config.toml
n_layer = 12
d_model = 640
n_head = 8
n_kv_head = 8
head_dim = 128
d_mlp = 1728
vocab_size = 8192
activation = "swiglu"
norm = "rmsnorm"
norm_place = "out"
norm_eps = 1e-05
positions = "rope"
rope_base = 10000.0
rope_fraction = 0.75
qk_norm = true
attn_scale = 0.0884
bias = "none"
tie_embeddings = false
parallel_block = false
init = "uniform"
init_std_qkv = 0.0192
init_std_o = 0.0031
init_std_up = 0.0192
init_std_down = 0.00239
optimizer = "muon_variant"
lr = 0.00181
beta1 = 0.93
weight_decay = 0.0
lr_head = 0.0045
grad_clip = 2.0
warmup_steps = 35
schedule = "wsd"
decay_fraction = 0.301
decay_shape = "linear"
final_lr_fraction = 0.0
batch_tokens = 131072
seq_len = 512
doc_mask = true
train_tokens = 902600000
steps = 6887
dataset = "wikipedia_en"
MLP neurons of a small language model. Each row is named by its layer, matrix (gate and up: input weights; down: output weights) and neuron, and shows model dimensions 64-255. Each number is 128 + 32 x the weight over its row's rms, rounded and kept within 0 to 255. Numbers have three digits each. A neuron's up and down rows have the sign that makes its largest values positive.
Before each neuron's rows, "fires in" lists the words (lower case) most often at its 100 highest values on Wikipedia text that the model never trained on.

fires in: "south", "city", "seattle", "black", "north", "al"
L4.gate1062:117101105102160097129140160227097170072183112155108143203137185123165156150142113149120119145153109167116138131135163119176122095148057094107125130087207076113113111129162128173121136148072155097114126146104097110116098148139187110104128165119155120106073125061136148121136140145100154174191148148105094145157038154120184095125080126130141097147158137150087106141124166100151142137171189090166148173137079130109174147126168162109113112115086102193073130141071131113082163138115151107170157157177151121121165149123139183080187115095130151114139111125132122135159149153175075129
L4.up1062:117108163142141124132119108121141192071152156128115105123095092096138129144085079088172095068113112117114090136160158110087146140130135166141110140088126097092138141143148058135160123171093155144150094182150061073109113045119168123133112126134115115122170161091136187138126105134178075153146162133159102184134151140153153123188060118131136120100169118123120053089164126116128115160122130095125119168034074101127121096128101029125116129121145128105092140080104117142140064097101112083069086160087125143113093126174133159124116127139148161181169173130126114158147110137102128193
L4.down1062:102113102130160105091174161129129162099127117099144063122142116110119129111128135158141100137152139069111056174168163117061110165080118153135096138094165140090114130235153103098133112120150160118117147158146102165097145100131148062103129170118119126176060178134133161145105099157158152076181182139146125141180152130122129145130061102123091157090115167119103129156136142114165166091156177099096156087103101126103133136102123082122177086153146084150120184105139122084135108068116086095121131096048056134120128104124135167124105146100144083103166169130125147142192121111075152091

fires in: "other", "several", "various", "three", "of", "two"
L4.gate776:127143160081114128095162135130138101149138175150134096190090061105101119149105116123121134093083123203131136136183115141089136119094181150135093113060121091111089091099079089141094134080136197144174083177067117141170119119161156175152154107151060132102112129128113091200123108139182098215062146081084136041113132151128124161134184136117121124130178098169193137189105139158153063136159129125091156167118103075150140116168087127084142096084149131211069207118156180132129123114119139074047128080153142123141126141111098125198173120094180109125130117125171116099125108124110127184
L4.up776:180110130129182134104181104122116083173108141122074095131137126129114135145113126096121096068141181161091120093151146176086130097007128122079138163099099154165148088103146109160066164138152169188117124135106097158142138157089134127086112114131100121158172114179108095169117155129092113131150140092112163133063100114141095091104152118123102064120172097107118163196118079131114128083138104141137156173173120108137134127124143099134127153157161108160112200130174150157165105114080121119112137126128161117137067067187141131059108176098165113114169155144101116108106164150096135101
L4.down776:153150112099101122091111154133115073107164138120089111089121085159134175142129020114167148117084119175102122148139078167107157128057140142135128094135143064088060136125040148159163143114131105157063139142105091152102151152068176127121129147102089158130152107121129128109200099111088077153118157132100141095131116134158102150106127162141085086148134140142156166096210139087107102087147093112167134077164147119124139101159169168141150124132130128119109143131135186184110089100160101062135103120135126084117113131097120142154145121161163116131134189088146134155130101198189145099

fires in: "to", "would", "and", "will"
L9.gate717:090073153164164120152155120105141121152129130111097139132122123118142083119087188117167068085158114157103096146101135141138112106090118165095103162184139160144115184174080117182151150116132139096133160146128120120105103121135131143107132173162085137097142120127118152128105119152186112108076112166114132150073231117192087102184146153126075105121166123087173085146105119113087084130084183145116141098094073146125126189152171135179093084173083165138114118185101109103145138151170150104144128099161176124095142143145098123090110098103184110164099118151096124138045191088100125132
L9.up717:120153113101135168166139178123126129129162142104098138157121114163092145169081153182119134171108139107143118184159128148131083164154099045122066136139077209089103131125119136122092100156130073076160094107199140136163116089084143064170135111114087058178116086117190153111173105102090170143127116126131131163140129185115117170108140161127118096076132124138095103121060124124127170102115136108134165109157134140180139107142122129149242091086132115123149105111170128105168045140134126173132171112124140105179156165147101137087115044104185079194115130107197153098181095174171134142
L9.down717:150079151126126104101128155130135137122127126131162092137126125102166052117101118079126113166145183126115136104119135107108135157154123170084111145130174152150082134156137135128080152118137069106158222141095160106131136138133034150128110161124117150122164170140122173112143071117101184134097108157081192141089170120145109136116152176140117124127171166148150131119120141111105074161158086155136144095144098139105187126138129077131145094116153120126110111113127154103183087153138090150068142128163185105188111102177124110071123141118145105155088090184108140103123125042166138174

fires in: "eastern", "central", "west", "western", "east", "southern"
L4.gate1452:110114103089125105077131180131144130133082146126089127067185176137103103148123122120084109147115129120154144120194089136153051164137086109102185126138117129143104019209117126070123105099068092141090168140130130106182112096189148115080092115131102192177112154187189096130109154167122137092102123119129116127127135132119100095116060093189097095165121116155114148124149133134123054065074173163092075146129105164124151112105202166097154114095140130134134152124110127150103165131165127120098128117175134134143053094165165126087088131075110109091103133068126118113127158097119097106
L4.up1452:116188110059091089133185055079121147171089169102107160133090137162098158107095169181112080162106082165172110138152117124135133133117069115125136150121140104140116141114108123132134050158104089095146212131163148108121107192086085152086121088139145167112086166104098126108123155155150097109149149176133105127127136105115144126135123130173159088147127202141102085133159118129111115124089175162157087119103163163114115141103151106117110049135103091150111113145138109094135164160106081078096196060174170123117133139162129187094138105117156119110118094062130138146139093084178108112
L4.down1452:152117163023116165128163140114128094130112193085125096113176120156156116125175177111110094133123097157109092132123143056088141132145082105130114154133123144125078070124160153102131107152165127108170174131116173137138111117126149161096086131170103154156101193114178119097144138127121124079161124096138103121117146134123014133106058196192143103138149113077095108125136099151111109085069180145142070104124102102141182150198046086119140091113109128118098183072159167146127125143108135099144121174116096097167175158143116160090119150126140081128108101147115189146143144170127161089

fires in: "of", "two", "all", "three", "those"
L4.gate702:122175220103093118100127158118143176136093109197100175104093150097081190089150116111078155162133158112121101120137117158103147123146141113129106212126103128067099049142126135177132087082081133112120135168123136150145124165146159157155084102128169169146101086150141160192147069138122105109175118143131099078160128115153143154117122156119163126205119145147155162085067130153150111130075104106104086171121141142126079094067125127136180123090171147165062166147168140110166176167110082087071181093145104168125076183129120128134087136132117208151167096115059183094066126130157124115
L4.up702:128118156099153123136108157128153167173115159168130099190121083106117180096147119120184126146147090177186150147096072141099117117083129084094112123071125048078171093091122178097135121147058186148109109168074142162118146100127150111139166152162108162125145144177143098118077136152157118130182151117121139110160079124097156092129059171122120154184149130109175134161136093092117072129128085104068112149142103150152143068171129113099146100149141128182129153118129093107087137189093128162137096141168116169169127205147106139154161138136188099124076096050086151092150148155133174140
L4.down702:142184185167147136081088140107085093130148149211164097077143153114142102109127088121152149105105163150083134050139138164118145131030115144068172124079151093101141127112155104110144076141152137150155132120115106115127179143159129154158107112137059091128180154127127114108127191098140167145174124103134121098107120120124033113105149203059150130163099121161134175175134107130141121121076112106056075093158129157102125069119049177118149078064085090154041195129117162104164147104172156112121077094130075093049099140131156127189143104108170122137117107163084141112118166166144142080

fires in: "east", "south", "north", "west", "mid", "northwest"
L4.gate102:112155123089175082155086148131099156174117106100058135162189127080116129118167148126121101139141108160140119099123147096102102127104109088102130144082148159092138135183147170117165079116101093146130180199104139088089140172136112103101129122072061064161117127088096078097120106128197127159191130152152120174158144183051079081134139091152182130134177120093117128145137123155102100176157091119136152119064140148123162119081162162132090069118115107157096173094161115131108160123115111060119059094157101111123137166131126144118150103124191147127171103132166135115122146090157089096
L4.up102:104120064088156122191123167147128141122119115138094146135186113117151072123122158115138135130124114168124076181102132102124107146121132067108096149053185118105137135151105184103148112079094074122129163180127135138112148157099136091093132078131101109138154143081135120149135138103157161154175117179131156180164106154114116092111082104124190142149157134159138051166146142161105117234152100142138210112105148165119098081079149185090167064111082138127128187139153117124080193137090166058166025156184148099120183152166138156106138159080090114130152131076180125135095144076121076110
L4.down102:139135113063136121141127198163129117174124154159106150150155100147078067138199111076108085115177097117062073148126121071075054151152102073086132129092128076108105111141165125138104127100118118113105159099124118111118091126102120137145099185093052145160134108131142130074109117137124120127166113161116103059174166138148123163098148148184199133190139140132110148104120088138102078142136130172140112137101148131121130096150186120082149080089140094139075236098109139115132127128140175084132135135172086116170112122138087084097123121105070130091163147090129131155141156146093094111

fires in: "in", "where", "what", "to", "which", "that"
L9.gate680:107110171121134123102115145148123115171180111175130175177108110152147080130129135107103158150162140117089065129185165119120065064099151148110108096151107098120120125130099167123079147153182088176142123082142083098159135138146142104096148165124169128125154170112083138139104133111111082139073085170158156163136139151088098151141109182169094104129086137126141057183094198162072099105159142123083184070108140107110104116119091070129083075115125084131173100127094102120137110153176110046100139095112084115197189152122091150122151069131119116120126137096091179155167117108125098062
L9.up680:156118180159164078131143104104120107092134158138132112074123116166140127106138138131168094099123114139119124067130131143101129117100177166103143176147128190149113101096118182122074140116144133151152159096113128086129120128147075101141215120122080122119161118098131134170131120104085135156145174136170134099102158132148101094059119096150182117158143125161099129125119155109184074098096095070151097173105117085130144144141204157126200138149131131061176167116175081161125144115081090168144104082096084124112136101183122077110112143114198123121143158138182137112106100143084196136
L9.down680:170196127065148130197098142155135155129120137174114115159090113125170120095076098101143073152095137130176125096156132127120134132141117134180092135104125109144120112127139103172115115115137145106181160197146138085166166153100148054146055124110116072138120127161172116113103114114153141111178159149181164126108132168146050108110124141125164105151155110142085091209105145150095082110112151112152080124127181156155177049190118157165144154131142078103172197110096108114085117151118102089144164130152148100164141049131102154092139091143100129106116143169164162133126175146136151132

fires in: "university", "john", "museum", "george", "william", "college"
L4.gate639:144156148111112133119099092126149117144063137126142146156098151112089109183105088105091150110114162046134104054144131179076101144135120117162101089158126107140118139170167135133112143062052145129145150137115131163138032179163137154065122113117134168100118126169214143104155105126066161153114087149129118121055152143092153105170082125159188096161182161113127086160101127095150138113133135106104151117101105146109061140093171114112197090081177061140129061137138107145132171137182110158091160077073129116174120078151134150169103100174178129094165125121143067104146094064145098091
L4.up639:134173114103109139084084116131126075140121133141130140108115110113126121130195082118173094063168140040159149089105123133167101171184084105193134115161111138174114152159108072167108092083118154113128132125092105136122170166142165134141076104093066111130096180140129086138130177125088093161162158108174145183108081092112101143153100107105167120174137131114116113121112144141115183144186094129095139121112153156076102090132108115136094082074130190174162118130091121164142131099159164089103159122167153078126121138145147159108122142137145103135173135075140141114138089129187109162
L4.down639:149108131149100180119159107092178144163120181144134090130147140086144053146109101111092090154133154143112145109147224146105142155133143114120074079151119141125095149141129153151091137141106108073137118147115100172165142136197142147134085124110147110129093125059127132067128079156150173145139125169099138120117157136156146146132104155099118169138131128159150096108110134113114149137100164090199134088133172166126115146140096111119075106086113147094081098115097123237119210130146124118146082109144053185100087115116105117081135167121167094103125109101152137176099107158132128127

fires in: "to", "german", "that", "would"
L4.gate831:091123084166176141056151118146122148086129154131098186160100064109012109121115108086142142138126100115101158140121109168093098066087094152112183102136121163079101130144150136169110122099155161150084124085099126170165129119127145098160116139165159099133113174133125130142116128137134111113094129125087130111101052141116178103112148163104097161102103112123078127172127107097067097163152149138088121100157114106119102139160141151123136100164020066099124179217110081108118113172139115088163150169077127099143135184149136146138155161150105143160114094135111165130131152190130148104
L4.up831:106118175066123186106152117112141091099151194157156109153091146157160134146119164107107140140070124127108085113152103139089135087140161138141109128146164172103102119141087097126171099128107155119160116099151128142143117113174141094114142134132141075119179163171058121147105176144122093063116168099175144127112097132177098158133105101168102103060068114190081123177106107064158044106108128095127075065105138151145183175174137165104178115066097092107150119194108064197126143149166141128137089167115117142152166150086169093071157144093134142139121176099127151061102133216144130067
L4.down831:060115076173191163108126136169123109074147167127173093167182117133204133087080168136099110168139101056121124091166175140124125175116149118074102131099134175133192147157107126150066120124138150142123164157120130163079150114132135150161106156104086079103163123179115137145107130092059172100141119144197151141130151110119137138181140111088133126128091113142057124087109104088166138112110103100191182178102152177153142164155138142108129168068135162124106141092106152104103159146147117132103181196135130154131089109079148100114165135108094118171192148146101101124105104108137154131

fires in: "was", "is", "were", "are", "made", "be"
L9.gate789:106138098153125157113141113167126050110148139130116202106156109146147148096095110153104150160122077157163118087167118145115144164177149105124190119104125165121116133133081157132178148086103153161116124106183136118104079133066175169120113107133118172123119135153110065139139129144145127067205140105124099143133120113116124155150162102142058169096145148180118153183152186101153088113130127160136131118121149188146179157124031135066153184077176116081165111098152136119161104157042157183139077158125151137221134208116127152153066122098137158170163138132123139088147072130125067100
L9.up789:137144130092104172165120147111136177119129101133180121150124147148126055184117132141144136084141086102112124118167119140114124128139144087161137084088154102127144129093172163158106131121105081100052197150112137097122141136137139077135091153034178116141133117090154155088116170137146069096092108078128081135074070156119188141132105100168151105165132114105144143176109168062132110108134130140163132164094137176139215151159145117178178072175127144119121108117102175062132109151118171095103075096111165155051141107116175151067139101121148124108141181136135131121116110146149049147
L9.down789:109068130079122159106092244160139097110160126128164176103122115108146113193146130128123166136127115143211185102118152123126112125151158159155172057157120118141113190162157132085181138129162147123111107127194150116187155090201128153151077111129032169142126118132137132174134172063068100156115146132154121144130114092143139146129127097102156127047067111157126136105128100141176147088087107122157065134147176132160144109078125190140153120109112126134094135162137092119084137119066110135145133123146164099125174154115123149113131081080081238191173113114114163114128107190180130090